python train.py --n_layer=9 --d_model=192 --n_head=6 --n_kv_head=6 --head_dim=32 --d_mlp=768 --vocab_size=2048 --activation="gelu" --norm="layernorm" --norm_place="pre" --norm_eps=1e-05 --positions="rope" --rope_base=7960.0 --rope_fraction=0.25 --qk_norm=true --attn_scale=0.177 --bias="all" --tie_embeddings=false --parallel_block=true --init="normal" --init_std_qkv=0.049 --init_std_o=0.049 --init_std_up=0.049 --init_std_down=0.0 --optimizer="adamw" --lr=0.00298 --beta1=0.9 --beta2=0.95 --weight_decay=0.0 --lr_head=0.00595 --grad_clip=1.0 --warmup_steps=240 --schedule="wsd" --decay_fraction=1.0 --decay_shape="linear" --final_lr_fraction=0.05 --batch_tokens=32768 --seq_len=1024 --doc_mask=true --z_loss=1e-05 --train_tokens=182700000 --steps=5576 --dataset="wikipedia_en"
MLP neurons of a small language model. Each row is named by its layer, matrix (up: input weights; down: output weights) and neuron, and shows model dimensions 16-143. Each number is 128 + 32 x the weight over its row's rms, rounded and kept within 0 to 255. Numbers have three digits each.
After each neuron's rows, "fires on" lists the tokens most often at its 100 highest values on Wikipedia text that the model never trained on. A number after a token or word is its count.

L6.up239:106131105103115058144166162060161121148090094136142093136177065132159136099152150171027146145094108067149108146145148153138188204111149117137159125095125103117116111165107142188106140136118100127137146123146127125142097108071140116156095119135163109142139123147080161162088139139162165077158088165143135140081152148153177148145098045128091158160093104064070124169124124142115142106090
L6.down239:103118175083200177076079164178130165112138129164126167158111121166104154149140130105148113082117123160125100125116106118156146110099099119171097084084080102170111159131051153091120131130093111118100206125158137113153185111138112154109162130116126118176137126107159066121135089122121105160105140061140176113141083038148133129128102092101106101065062188191143127134169154144119113143177
fires on: "er" 16, "h" 10, "na" 8, " San" 7, "han" 6, " a" 5

L4.up675:122107138146097085176090165154140139129078168160139087100171117142132204184138090155127112183148062103123095157118110093103142187107145149130110113093103178078086142111161179157150194143048114096142134142110151147124117094159144154064103154096127125122102154136188187134125100133145123096211106136060074126146138164121171103151203109119144107140185147139165109180169082108095115103155
L4.down675:113099114064117121085104107177115119184131122165119139067119149155125152096080170112181109127095177192131110098080117191136164057083125156104104130122185134155124140171137121089132141111119114183148130107116130112119133173148111066084095128175077125107147148137112075117135168118084155186095129119191136152137175128114148110133082119131167134139200135088115074137078160081102109145120
fires on: "le" 38, "la" 30, "a" 11, " for" 8, "ed" 5, "ra" 4

L6.up590:138146151152134137140085107063132109127102191189191162069148188115067061130111158118123180121100087112204138157124140103110091155082134175088119117105142108150138130083092135125111134103109105146097105120180142128129092109171122135144119175126151124114130156160124075093180150120168134095144148119112157142132102146072118066064173111122158131163198128196102119183173115106065105116140
L6.down590:193157099129171103096155090151133113100135125107142027164088151170128109102110100043172107134138169159157101124152131131134136130165124106125105129154104134127143127147136148145094160146169137137116106166093085111133165101173059146117151114125098136175122146186150216092140155133104092117115200158136153147039151119101152157161138100138168134140094127115150111115145135156129166147126
fires on: "s" 65, "ic" 13, "n" 6, "li" 5, "is" 4

L4.up19:103140145117156137140128133095142183127165170147094129132138143094093112183123105080087158171078087037107138117081112129135208176099153159130203174134105117140161140148077169089112161065162166139139148166144132131152112080171078121135081162139187131187138137164081076076128115124176105119151103150094131155118114165030116096160084115137093193144173104112176144174115119080114166126144
L4.down19:133147110128105114130136120176138119130176092073105113118166192123137153141090103160101138168105131147105113173158201128100110136153089149140095153128054095102158127105150095127123120105187132163148140143122129153148100108155099094096125151125131155097078152097161157157098133154122110069079096110117085069100158108207099160121237104158136097150148148150120120100088089076150139140181
fires on: "un" 36, "c" 19, "ar" 7, "n" 7, "vi" 5, "s" 5

L6.up28:051176169031107112151135171158165110116206150176161173121107143121150106164146108176102148110088143109144091170147158132152097143099186129157139153150110129103081092127096138177166129134093139177096131106118113134093102139134115120107098183142149105115137140163122213152077154131121108078130169108227081101161174101121097124141211090093156064158153185131115143158167124156119135114087
L6.down28:149095101065175117179175165089110148163067102108125120131121107156181144135116080134111153105144150074167101124194198162236125141117177117108120091113149101106173046146110095182132128154149115115126167142110108098142134111148115136120097114119124082153121150152137117146128105072143134095076171131153084138138148104057119071152113128116103158165138157180119136094164147107119149098166
fires on: "," 67, "==" 6

L4.up129:128146099097134158090110116114089126154110108157130148073121155064187123145178175142135078134086050085091128197089133106085084113092144180196118110141133166170158066091098154179112158137094174150085180093158120090130119159161144113113137150103154164123070116090089172117132067139107185134118155127135135165125159154152141137131157124081139140107159141137157089123076118104104144165085
L4.down129:076161184104169106163134131115112071092131114095139175132101072099140151136141098149145075095099065117110146169127095123049097119103120134165152140156132129111141163131113111139160118123069151129175106081153113108102204163167125118160120140179110138152123098132074103207122116166109184116117145164093084140102133082192160112139174171092114079126124131133185107144112154094064140153151
fires on: "ly" 40, "li" 12, " sp" 7, "and" 5, " very" 5

L6.up319:190129108138114109138139148112106143143143065085131135117100179133149117154105161151183127084140116067144129166084112055135087128165151097150068167094155152141141147119149125122122106174102085143174149192136119102147117126152143086036088163112139157159088140109045126116091155177157092148094101151138105102089109103158150153122105135147106200147153175171144181139147128149104156120131
L6.down319:095186118108139151127179112148059135184155169124150152134122125182125123113166089164076145136187107108141061108126134086113115164142139175126084136128157113150099060160166145128121107124117164155134103112161092204129144155148135128109073102127178116064124103170101133107148140139124123141138146065133130121082138116127112101063150169199170119129198126170153159159067081124107124100083
fires on: " same" 16, "se" 9, " following" 8, "st" 8, "th" 7, "ll" 6

L6.up372:065144073103163149115151093168177113079176202168116149111149170118158055102136122197105183228112127091159181125118104088169164148133140104160131234115152116133139076145086174150085152108152157235077106127135077056152128133141164112130110145148138125150145144146109151109147092120139135111105101078156102170121063119081100125034100150122121170164114103115092129175154139131120181085111
L6.down372:116192161113141090103118105174172104149119115119121111138162104151162143098115077090142134132152107156070146152146142167060139124083153118128137072144083093095153202130137123108123099133137168133117113141093101121104091060148109099106147096136022121148191123124184140126122106117099159157114131075169159147109135152154090127144097111085163115148127144054138116069140130087169130169089
fires on: "s" 45, "hi" 13, "n" 12, "y" 10, "ri" 9, "d" 5

L6.up307:120147147152134135157101145155143077158115162092170108137118106108087122153157171158172110150112098118119115148168112116103138171063143086119101082120146108107123133179159177126134156159089111141193121120114103091116118090146121107044123096109142125141116205165134172128150138141172140025162114192117064108037106165147107122142144108144190097142147183112120194164197119158149122078139
L6.down307:119122173146109154117152031114107124082145152156132168160055149148144150167125116139127145077089162125102052105135111135165080083144103158200151096189160156114084091141098110146156138106088154099081106077154157113092088120115130113133190077148171104084092076079145147147114174081169108191140170100118150084178170190102138154139173174135073124137150077115127174093124066108106198076070
fires on: "ing" 27, "e" 15, "th" 7, "ze" 6, "ic" 4

L6.up409:079164183086132085170134169116059133132106115128162150097130117096177100152144142137120144122114121115104163114105171110129160113168097107134171157168152170138080072119097166089168149164078152160131160084165177137090102141150135162084130111188091091139102153130086164063141135130153125084179117151197102119065132119095162110155149083128111167177159134098129087103121143088089123149101
L6.down409:110177163116122110115127148147107111116152140164116152127108183127202060125061095037143119106137149224149127096124158061171108135158098103079134157122129146170133125139184136146179092123167147119108105145090180168156116131154082124055124148150062091107094127110175185143091112098094128132121101093140140152130124113144197129138128078138151152175107134140121118121154172131112070109084
fires on: "." 88, "," 12

L6.up530:110205050094125155132126130144082165077142214149150181101113121104204079159106151136120150173148091109183119113087094149087096128111172172155132118166085146155153104145065121125154198126102073140111138098162090050126136091136095029120112115148141115157190130094078136115107121142144160119146112180102124130178112069126142110098132127137185106159159115120147161128164136152155160091083
L6.down530:139124165152155110131172071125097123169111136135173175112110140158171143157085126111153060153153137095144113111171087099107106097073109170144133098160179132147077166113110113124087158092143150134177119134095084093147145140098098115131150130186102033090142128183147082167069120065126193130165128136110094108144179076152191111089086121142133112123169159082157088112130121093130121109099
fires on: " dis" 46, " ex" 40, "s" 11

L4.up245:075128092070097104148091176123115147119181181122075213129115124031166134141132115102105088135108099110174053093106112164140115190099137195116149130151100069131080126085098155131113189115094166133124148150132119134158117087113132142152120118120141125122106084160059122083077083142145128173110148173074154121171175130147150101115179145062129125160141146086129128196125096157128126103133
L4.down245:166089113092098112142150125141168094202119137122179176116124074128092059202119156192115094136089105123142127097160138150122104161112093172153110105130150151175068091120111157134141145084138103156161160115142116116089125133083138109107125113158135069099114093114044061048158131147124131143138099097205138131132118134126116178114085170153150124159176117169121093127157170145140115100152
fires on: " tr" 31, "y" 18, "as" 14, "na" 13, "ig" 8, "ni" 5

L6.up230:114121118112191104084133092155101176058073141145105132131118162092085116123100120145120153170088062134149126126109136068110195096078114135145095104167111151110102073106106094182166123130087094100131103142174108148129133107167210144174149140096136124152068101134121153098132122104094141160090120151108103125106107141116111093133147065041169100121123055176176150156170110142163101154133
L6.down230:160125103058128102134105139081139081184105172087141067125119115107112124057137147155128152150167106181059117149159057119133115132168153144100123130139138111176103149129082163059077144101182078159123133102132069095153144184063130137107154082159109102135148102125147124142086126155174158183165161136132095161127175217130093161198160177156133102077150142173146130129130118137124133140145
fires on: " sub" 27, " Ro" 24, "es" 7, "ub" 6, "air" 5

L4.up124:145110100119101127119126128069157139146096175224098106098142075085166175099108149102151121164118109093109153129136122125129127143179132148178097152069107128133146157119077161114217167134127110154113160142119092147130127083121126172081095101087154122149112194154149117159150153199146095103165172146129127218067184097118108147118098086105151171163145155127084163158169093103088146157115
L4.down124:095083112136165131151083197169138103108145126146127127099126148103145125121113073145087118164133118150128136123119161131097071178075158170142133217076126107123079152035152097134150152125154104125164163152154146099121122108143146114115150106154056126111120101127161108091148098144134075182138088175139088127164141135114078093098129149118160143132092123174108115117123128102171123099107
fires on: "la" 50, "z" 23, "ra" 6, "s" 5, "ov" 4

L6.up668:124153120129099128097149105110131060131123092108159077136110144121150107094163172122152128126126096133119094115150153104104073146091117131166113100131129120133086126127060150107161091164108194139181077148146117170131083133135122166082042113080051150108133172154159147112166100127132060113183189117132092122067118103096094180156108125185173134135180201159158147200193096185057091183138
L6.down668:122123145116168134027119145091081157119111083147132073121154026108103192145123106108137139114098151107105087115106144118113174120143127115091125130098118148125119120107130113135122125061100062097122128145141181166087137125090159204096230138176089118107126128137184122170123118130105165077121143164146159117133119113130182077107129184111088139148146116141115168136194135109121175117109
fires on: "ure" 13, "ve" 9, "ri" 9, "e" 9, "int" 8, "th" 7

L4.up411:112210097082149133119120107103090131157116144183121170102145095131123148128115142136066156144111125108136154128098171123123124094065176158135109075118097100120134138107116096098165184077110097203147096126175081078113143129131168173130105146127136118171111180160089129109097151126201155105143131155111117154119152139030127120132108086115109161104176106151122142225188138188117114129040
L4.down411:115163139142137123107129151167110124171080164149107173109104096148182122136074131093160099160104178125132185105074126182087056126130116151116104145158117155070120128124124153101111156121141207123142128103139178123160127067143135158176119070072125046131198123115097132146106115092099148183126134122062152176112146087136052123107150140123130159102121183150096106149126176103088087131123
fires on: "s" 96

L4.up4:132182104047123157146119156121129103067194163135171159076084134134161144130145135164104080140150146117139109109148165103205214116186215172165108140093124122132108057133146144131160124173126154152109121061140092124067113082136144148071123125140139103167083177124110175125123137161158134085113143099148069111141195107128154111113096142154123131139206147087142132128122111209088142153136
L4.down4:117141103113138105070200135140139052183100064192147111085120201193188100129091136136182121113111161138113121204148073185111175154100146191064069080149147182106116100114182135160153175110168097130184108139100166087176131110140148131116103132054128108118141132139145098131108175096131109150142122133113156100127089145139163102124142086158130106124138096156095160080151104125151192130118
fires on: "," 41, ")," 14, ")" 8, "==" 6

L6.up560:010090144131151146134088104145073130060135119156129143127121176124197093170177092149141172108117165164164144164084134106136153127109124158158101087135063145077081123138050155110184088091114188142130112081109131138098142163127179123072123116115156123139115128165106167131110098136123079179111081147184096183105116070172131123138144102098101174141104118092154138124120113205127124110164
L6.down560:117144140161136109131101162089121090169120148079059143098210053133189176139122168154107180110151143166101090110108097118134147107120128149081079116142134132149164180162148141145116122160098107118122146169160142104200082066100067136143181122063139133119200107123139146175142135114147174075192115130076193096146119160126123107095129125048130066175106124136132126138091116131094157123039
fires on: " 19" 21, "in" 10, " work" 9, "ship" 8, "land" 4, "–19" 4

L4.up289:172126106123154089130101163096088121154168079136112150161205137100148133121178142147198139185035110031173097149093170127101123125097146111162152097126084161101130140067103109139148169109127096143149173134143156136091146156105114134117105123157122089196096130177154122116108118112101080113167121158090109128107117104111112133136114157131165113130127179100078148134186076055063140125105
L4.down289:116161123151082136083159124138116104089171149179055118132114107116038098142153127157133193136150105116187125129108112154156118167081153130112138143156061051141123174115113135134090142182134128111129124124139150091141114087171132122143132142132125174109134068091137086147156089109094131082126099138135187112088099120152135160075184122123152153133115118113156143153115079079157142095149
fires on: "re" 49, "ce" 10, "t" 9, "me" 7

L6.up130:100136133100072183169123167125131147099114111152125153172098046155098120148147146159062092100137100099122086104125173199174168190106083151106145131133119100090176129151144094150116140138175118138093127110176079090113086137117153066184105139140127139165131142161149130130126121182137116152177131074159115149120186122166124125142136101097112168173124111129111185188098111100120146116057
L6.down130:138109156167088116123088079139122145169086143082168219141162091115084109169138142091148139135155056112120113069100164144119118120100197056178104112176117124124141130122167172094141133146127136168149106155123135104157146156131066139119145107093096108133072066098096103154126234067116160141107131107141089143105139121111109156103124117089151094134156168133116093197192142130155169130118
fires on: " as" 30, "ar" 22, "g" 11, "bu" 5, "s" 5

L4.up350:140161145141142101193091109109077178128129147132151194139137142099192152160133078174155093152115137120104081190141184140109141166172121177141172078128079114177113106096118141056166180068176171090081115109149158125074117159063160151106121125137148104179063149178155140118122174184119052088152113088082129119126137124172144148154121122139124096105099124127112133124156108114050079144147
L4.down350:077135137175151165182122165121159126096162100082117057113116071117151121050075196126109160089175143144129079104165075142082132137133101103156076173093080119142077147128116105151131150138113105134078173096071084146183102098145190121111098149129105096088086133100152211162110164100154148118129169144150212152126086139166121159091145180159083136118114094147128140137138131109166122141181
fires on: "ce" 32, "mit" 13, "gra" 9, "va" 8, "ra" 6, "re" 4

L6.up221:079155172120110139140134099143072155092112104134148126159112138102161059176133107166138115152157159095118130137100147128158067142103123043152179074139109105154103181098116124124130190102060176117139129164135125090119123106184141082090149100143174110150057107154071121149129124179121131171080125119101085152124143110078090163092118094126140134110148117099180222176157153173122121136120
L6.down221:190113162142137149120089067101142097137118096204119129135097109139120148121081136131119186132092140129118124149088131183117118156077040161119126109130090158124106086125114102142131127099154131136132127199165163121113149147129090073083163165104154152128104064149218182095137122106082106101083136076139160141138087114142139146084151102166103154168125166128110165109167100090177108124112
fires on: " as" 22, " mi" 14, " in" 10, "ur" 8, " describe" 7, " pre" 7

L6.up643:094185158152148142105130167132030091121144067145122172155171107106149100147137109106133147107095148097166185139160098104137124227094157111102098088164134042091116128098080105083089151112130158192153116136102159136162085108149103098105101142157120083131181127150167149150183138120147131044106113101081106119088114110149096135157162085120094104153121155202151169184092125170139149133117
L6.down643:107141087103097132137138129105118161133142123119152141147118124139126169127121101120100091153087164178108186106140102118163125105148092137112080170180139127144104160101182133174100161126162096133197180140110142142131118186118087109083173178158062110121150205067195161134150164115117169105127136126136047132149087141100098076113094166174107128080165146080137122059118076150124117100117
fires on: " C" 47, " F" 17, "ic" 9, "equ" 7, "ric" 7, "p" 5

L6.up570:079125087161093143104156110140101151111115163194145104083150126104115087067128180173114113123135144089146173085123149091170144133145178087133130121123130160128151114103151156121098175120142163158181101137158048074116120070166154119092146088083135132172188135169131108089162029147152150134148140135134079155111151106108167129130053115179129154160110139077129166108172125097093130198127
L6.down570:093141113132139063128093185173131091081125110143106126094130144127098099102133068155152179101094142133109111154154163148119090097157180178176104121172132109094124156157060168089157118173114157153088174081109109122120118123157164148155134115193149118103092144145078130128156082142132206167097137104164118171164055174056116107098078149118135098138090138128161126153167166127190138073140
fires on: "s" 66, "p" 11, " took" 7, "d" 6

L6.up576:152135142126083152107105113107119129071187122102140159068159129079132132184089137115144138162056134117087129162129161111139135145103228162147103162148124174153102136062080120107096140142156154167113175088123093115138109131120109153140109133112091077166165144162140123124149057167110151130095136131144079123144132109129102147091157124170101157125183166100150144186182123068105132160140
L6.down576:112132120130157134123079129138143115150124169062147155107063166147149163105145172174167094122169154075061081125174148155198114086156143103086080120188123172146154135158118116123125118133114114107151137113122104070103175131121088107093156121097123156129089154181108110110098167124193069174148125171147172178168103098110096152142118052131134146148083133148171100115131183115071136158107
fires on: "s" 27, "li" 18, "ch" 9, "u" 8, "," 8, "app" 6

L6.up696:108095134140145110077139039149148157151174099122129125059128146130161120110209108147095174163129089090120207116110155090102148126132150145190142149138135104053055138152084135091142138187082083157125109102119133110128116092118101121139156115126141159146110136110061143132153194152093124151148104104102161186119083120192132131172095153134158160141144124120149155158127107146116218126147
L6.down696:121102119112177109134145172157148185130117171117077126135082145147114132096173130139069162136134157107176161139146128128093082107145152133107094147162081134123115181112098121102125056069142106155160144156167154106150133123155175139147084103140117111117099060174135118075164180202148154064139180179133110126113123146042147098143169145130121159118109119116113073089124128135069108126127
fires on: "y" 18, "ch" 15, "um" 15, "w" 11, "in" 8

L6.up454:136137093131144117130047115166078090082154114115161175160074092115169056096144132164120147156163151103089097141131136087128162117180123133160167167151099131184094140115110164157160126162085139131112095000117135152178060117156121102102133110123172095139148151161129220139129142159114115146144108123152112122076097111141149123112119149061113171099138126144140108093125143139108151212070
L6.down454:053095114117123187103101131162093088183123206108098081098169132131097089149133144136107160156184151171091183165065113161089130142141169170127129131139155143160134156096168120088110129148170196130066123124195134104115129160065094133150143130141117122168106094157185120152124107087051114116194085101126143104128052077120128144161135143113175034150053091125131101107162131095105108114142
fires on: "ir" 17, "land" 16, " most" 11, "im" 7, " work" 6, " Council" 5

L4.up337:059120145092078172146102152173110183116194162124093162104169118130170126084127168180083144108134162103131102138109133155126130106158111194165108173156179140152140118115167148146161173114141115164114125149111088076125099079109118062127169148074083138182084122184068129137149097138163079108090145085140135129110113127157117090150128085082165173109116090128123159132133092112118136155146
L4.down337:222094133118110160148103157145126139153170170143147120142164103082085121097075129129177161136092117152168076137151142127096119144144134065154126059079183121074103144130180111108169144111133132149159161137070134155155117100105104104132180100115115092146118109102152142105126057152097174152161224134146102127136122167101149080140146159124151108147156112156158067123148126131070152090147
fires on: "s" 34, "us" 26, " as" 14, "les" 6, "es" 5, "as" 4

L6.up706:111148103106072081162127158094149115149171147205143119136130096129111153111142119103104139154077125056102053155137177158146101112114102102149126168150121160165142091154100116141171167127124120157161161118136083073150077136182148104096116127125162094149113133165187131133130141152121146112147177097106073116156131122130157115066206168063141142179109097151177091166124055204068104118077
L6.down706:153140106078094142165164135121110147149113138095126144119087065116072154120187115125084118129130134066088140141154138175088131110114110158143145097114215124115127093137126065129076147131152149165092116145141151156150139156112122144159153137079149155103164130117229161113199134113133122135060114123078140162141159123120094141118122101059207115152150126115180104100151118107073149088106
fires on: "," 28, " |" 18, " in" 11, " to" 9, " –" 8

L4.up740:166136110123155125112128165112156124142138142083130178091124166126093097175145142164084150171099136110098115104136112133181102131169189074153126152122155118116147105114106152157126090188148161173192105176142131182155132119096109139126106126128117180149135171153067140126084135219142058163160118100120108140089092079132118108139122122161153137150080137123109152140107092153063202136146
L4.down740:130169095040099081110077190163128085080159101145152118100123147189135154116091153153120080130122109086142144174114136121088142135099143179147110210116149152107065112155142102083058135134076084128116138129157109145148140103093159109172153100161162099116122104124177099112084145132102156131144091122123172192147108130158163104082077161153147147067110109147165140131086148141176112113127
fires on: "i" 27, "ch" 21, "ach" 16, "d" 10, "ag" 9, "id" 8

L4.up624:162156149116106132133086110090110144070156146159111112118113083131159147102159145160163136137152131133143106129148123114100139163148120156139129137152169110117106115087129148123161120112151188143111129101175115118073109154109147174115139134106095094127122129161141133107170114159143142177189101132065128169199139107104152143065114134174149044160128079085108225137078047118097094192107
L4.down624:090093170086124096103198114157064143159184084089095115129165102155117093090145106164091089160160082084104107153101113118136093126112164157128114135074126123125150124118133152100083141100093110170107180139171130108162185132095122130063141099081154122139161164163150179150111155149101155086128086091147146091107077119165119096169108092153108169170142162166128164120117130180098132164170
fires on: "it" 33, "d" 21, "le" 11, "ute" 6, "ject" 5

L4.up725:131113073121120094125126126163086119097177121186179109112088159083149184139140157212164098166136125098158066155130145102149130107173185125166119143138116101111153120089145150145085129084112166153140128137131085074131129110155111097102099143164094078152172152182114069137134099149128085106143121182121096016176174150142100109167192095132160091124141101133106125151122107131075223119080
L4.down725:130090143109112081151137110139164130161143128178103139171103141092162160142162087139140086123115123100085035145201178141086124185157113129185112199112112148087114126170108128185155089137125097144084175094097137120158160098173078099192129086161114120106144100130193132125125109102171159135162075057165125142112097094179135120147165069080113151168162120175075106081160107173082114077145
fires on: "re" 21, " ==" 18, "==" 16, "t" 9, "G" 8

L4.up97:151141146135147107151122167068122191049122142171154124180132140119140144097150124135097188111063167134096163147113110077128098120123103117100131135137134119111108166071144086102143175115156196160140158150177148151079084108108144120129094161147155147175139140122169172126144133148166187114130107106109133162122108155054133111110123084171175122157147127155212230131180077131131136105052
L4.down97:117154145161084144123131160175180040073112134089179117105156094136074162131148098114143134150106125198119101152154140130135151143133080060117140119198136129157103156112140157158123153139168087133143141065096117173109063121161120146124173230165129118123126152117168037100139180106141110132117155105078104135128089163125180140136135140129147153152180106102158104153146152147139089108128
fires on: " C" 70, "C" 24, " Th" 4

L6.up129:114151085092097133122092101178139168065165164167123073117191143127131131160119126163116139157148167135144131135101120126142169123137151104155104166130097103135120073095136134111115183071110095147184166168144104163133103092093064106086150185105085124120151096156107146150163101123099121107133168178139155115123084092087157120062123128129151155169132113104104122120152148148151046140057
L6.down129:098168098108170130214120138104073154087082135063109128114065115162144189114178163148147171154153084098137110127207164096160051083106074152124136071169117080090148156156184108102114118156138128148099142120176140164144175108141126171082102124126095146134101108175130072148153139086214103132128153087098129154162113096093115117143100151121177087078130139108108152150173098083114159158130
fires on: " O" 26, "-" 15, "p" 10, "O" 8, " P" 7, " " 7

L6.up524:123183139086114124122097162147121135083125130146092164150075116110133140169170153121134134139122107089127121122114105144124129082102084091148113163105085090084132105090169123119140161067110189125122130158115109113091144121112073133100136185111167076170081131150112193076133086119116136164078129128159125147147145130059059216110124103211178159139116099081183140136147115142136168143075
L6.down524:088146066085152154114156131104161113181109145159156094169116138121165210146161105137121065170195136171108115111156178139182101127115155082115155070136127161200131188121179132099114144144162093124085139183144148181127124185161138105097148117123077125163133128147120117051133108115145134089117182099123175150116084090159109074130086174141177116134066103167080148164142156076099123147130
fires on: "t" 18, "l" 14, "h" 8, " P" 6, " A" 5, " " 5

L4.up455:088104122132083100121153146072160167059203166203130109112135060108203111080142143125128126170099126107110155176111107127113138153110130127113071183151156124123148133138128195112173115097118122126181127168130145156150145136132136121098105131157111089105116181103139146134122075150157067100131172077089151174120074133169078097127087124134065121172115144139123130142171075124077107113171
L4.down455:126179116118114111134113134138168113122107157098132155127109169107124141112130175173141146109056102137133126107160119083122075160172090214177049101145152085123143114058185184134141157110116090167172128150158099099161166126105138107131041126128118159129113147059125140135143130094095125113191086159150123171199125108148172111146134168110138140121138134055195101107099112172154141106182
fires on: "s" 35, "mo" 12, "z" 11, "t" 11, "r" 9, "o" 6

L6.up557:128164143105128080140093146104118087161158104161119173174157116113128155103135135156135096186122146144157106176136098074179154116112159096110127068047097168117083075140119184168161148151169122156167155110135089093134148093105136168146110094068177140143160124147136183135099080157172099153156116107114123189110128105145129124137114046215188144122134187096088137117168154139071121178085
L6.down557:165149130099163126105118118105137126076185120124139116126107134137152118122117114072158112119106143159201114100135152133048094145160087114193144169135159142135188192117113102087061151151123102161129073089101132161089157086118078107118183155099122148132136134082120138111082130101077165110187077124149168100132111081118143121137132144085154139137111119149118139162108106124197159145160
fires on: "th" 24, "ter" 9, "h" 8, "t" 6, "per" 5, "na" 5

L6.up272:096162139126129092126125170190063149125098126132172111091098129081122118090122129146192153083108097044126141121130124108106089153123152100179149173175149136120074144108061171148109186100085147161132171100123161152120089129183144146117110139146110072074152108059179141112180091097121127119127103098173086082133151159117115133101132116130152204096171145089165148168084111101123142160133
L6.down272:148185107142119144157096122069161136136159104149144096151128124120177161136141170135127071193138129131085156120095194178199131124100133152043135085159093118060132120153134115166114119139179111094141132204094192091061130171150091135064155141079097085047143096131128134183161159075146126159133139176115106105114098098070147191131142133092104079152092145101160137120167108166120144071110
fires on: " di" 28, "." 15, "," 11, "li" 4, " were" 4, "fe" 4

L4.up108:114154102083109135109057136117105153119163119154146181120084106153159089162124134096091131132171135088165128169113144140085160199152172089146074160127147125136103125071121196126171190120095121147167104135105134095171125155093140125096092146127157126134104146147080113116115149168135094126106162087069123203065160148068117123079111062074143108139123132172110126134201163150105176171135
L4.down108:154112180166094125071127108125116162164182148092131188122104183125101105125125117163126141112108097120122148185056149172173117172114119109126084123071063068108127111159121192113197105139151173125203079154185066126134159111121143156079150128110121113099112136110120166092155099153098095139035098108145145120105059137081111101143146118163157116157053152155096152108095118164076146089114
fires on: "ra" 24, " mo" 23, "la" 20, "au" 16

L4.up28:094104145108085119151107163116148210136114173130187115140092125129124136121183080119135189150136094142082128170131113142186130101077158197144130139169141176034115125088105153129120164105141148123169134151126101142101089125113144126024036081102120123152153162144135164156140094126142110044143144135073093096109124115145132132141115096119130101144128077114198147130150108095102109153177
L4.down28:094137108114150130091175097097141103131140103119114111106123081123131078113129125117113127115097101176224118108108121186160176161120166110119154154073160077161086156121093118158157119089093143164171140122149111211164193189098152118069114162092146157150162073103116112099159146193128167139146110156190148102115105124111125088105121150179094145146074132158137123118072091132120114138055
fires on: "fin" 20, "le" 12, "ain" 7, "or" 6, "ed" 6, "f" 6

L6.up19:127078105084107062131093148138122095102129177152110135062130143076143134144140159147140147140096083106182106174108182091115148198082128127104175156102134147062139116124093128142095092090113200155131193152149052171119080118094120096101074152092186183137144123175114195150129129163135157126106148182095149129120140165143104128148195118177157142145120146079100143161126089127075149137122
L6.down19:160154063130129133124106110164070133138127167120126104078093120164078164169165121116067149149062124091127098197169141106115180175086184145098167131071071080095070085117072079100161121101050150156100130159144137115148107134204134124140154086156139173102086081180136130114157155159106123166094069171131110154105114138164160080101091095160126188155136172141189157117143123121119124112121
fires on: "ing" 25, "d" 10, "il" 7, "ign" 7, "id" 5

L6.up102:097107077150086118189057162115149117157161153106197115146089103125127093064165104141139116120137084114140093153131161090098127107115140084115148116102136103130144135153047132155148147112074134129132177104176127081088075195172204160111147152123078098165069178108113104127159129182124104196131141167147104154129085171130192098098174112111170178138176175138163106134113111134107104140061
L6.down102:142080137139120128098101049143126186159086146116047123127097123106104121088112158108139124175055080130089088139189089157113127107105136174141125145163206214108112087138150134133112098134154183144113091097149166094136112072116136171139147095118143146120096137080102113139138122087151127118185071094125178145099144153143143180082112138088139138147089109114102109098126114090161121109198
fires on: " to" 22, " de" 15, "," 12, " and" 10, " &" 5

L4.up551:114158142095098156130032121101091172113163115160123112139108136103082093191148113157151168131078124128112145232138096103114086128089114142143151131156127146135090141110127138089155195118091129141116203114181126104087108104113081149110142167135110177167084114135138140130122073157145153080104168183032112146151137045143143124096182159127146125155140081171235168135144073085133119119111
L4.down551:119076105170081130125093152131140071155126159106048123086106150180144069099096123166182096090085132124090153152136146111107116098139150211108118163110144134086084163218130132190076151108124195123118087112135097134155147166133109166145192130136130169154182105129075161128152114148162096124153120187160129060153104097125134150138121164170168138111121103148135062177118141067124084150130
fires on: " c" 50, " g" 18, " dis" 12, " over" 10, " co" 5

L4.up446:131163160144084137149110098098127118142124115162180104068128101108141129101108225131119144133102114131125097107136151164173113131111162129154077146179129151083119115114146183152134114144120143169095142082158075138138117132124140108141125091132137152133088169153098107178154143153189103118141118145157125103146154148119156049123107143070166103109159211111133166142166116126149148124132
L4.down446:106080024091144154173139170200154132083080094147121129125107175125134103151150113147159129156131019105141107159060139121142091113138107123149192134114137141180094182163165117103139155146133099119115117141185128131137176110175147158107154126103095129116137120136150094071130187113105076162099055174146139136113098153120051164161146107111133219172131107152168106135103117115151123138101
fires on: "s" 26, "la" 18, "old" 10, "ive" 10, "ti" 7

L6.up499:110137079132105106130101148144174111088180194166098122131171170158129144102130105139151148101057147128161085191118124117145116150157122082152112225115136141107126075149088186102081132123085147148105143094140151152171118120104094142109159156143131121160118158249138138151126127194103106128116101161110109147148188073099114132111175128121108186096146157067171114140093116146122092143158
L6.down499:123190147141077103150155133131150152129152096106166180150066099136128114051146151131105092175118167095087140098083131161122149142154094096118149061144130177090093157069092122083122159118133096111138130157106120118160065145153125144156139189116119142050183146068143118109143127066095190135115202119106114087083126142137152144123166078148121106174168129104093067110176161118144150157076
fires on: "n" 31, "d" 13, "," 10, "k" 7, "ight" 6, ":" 6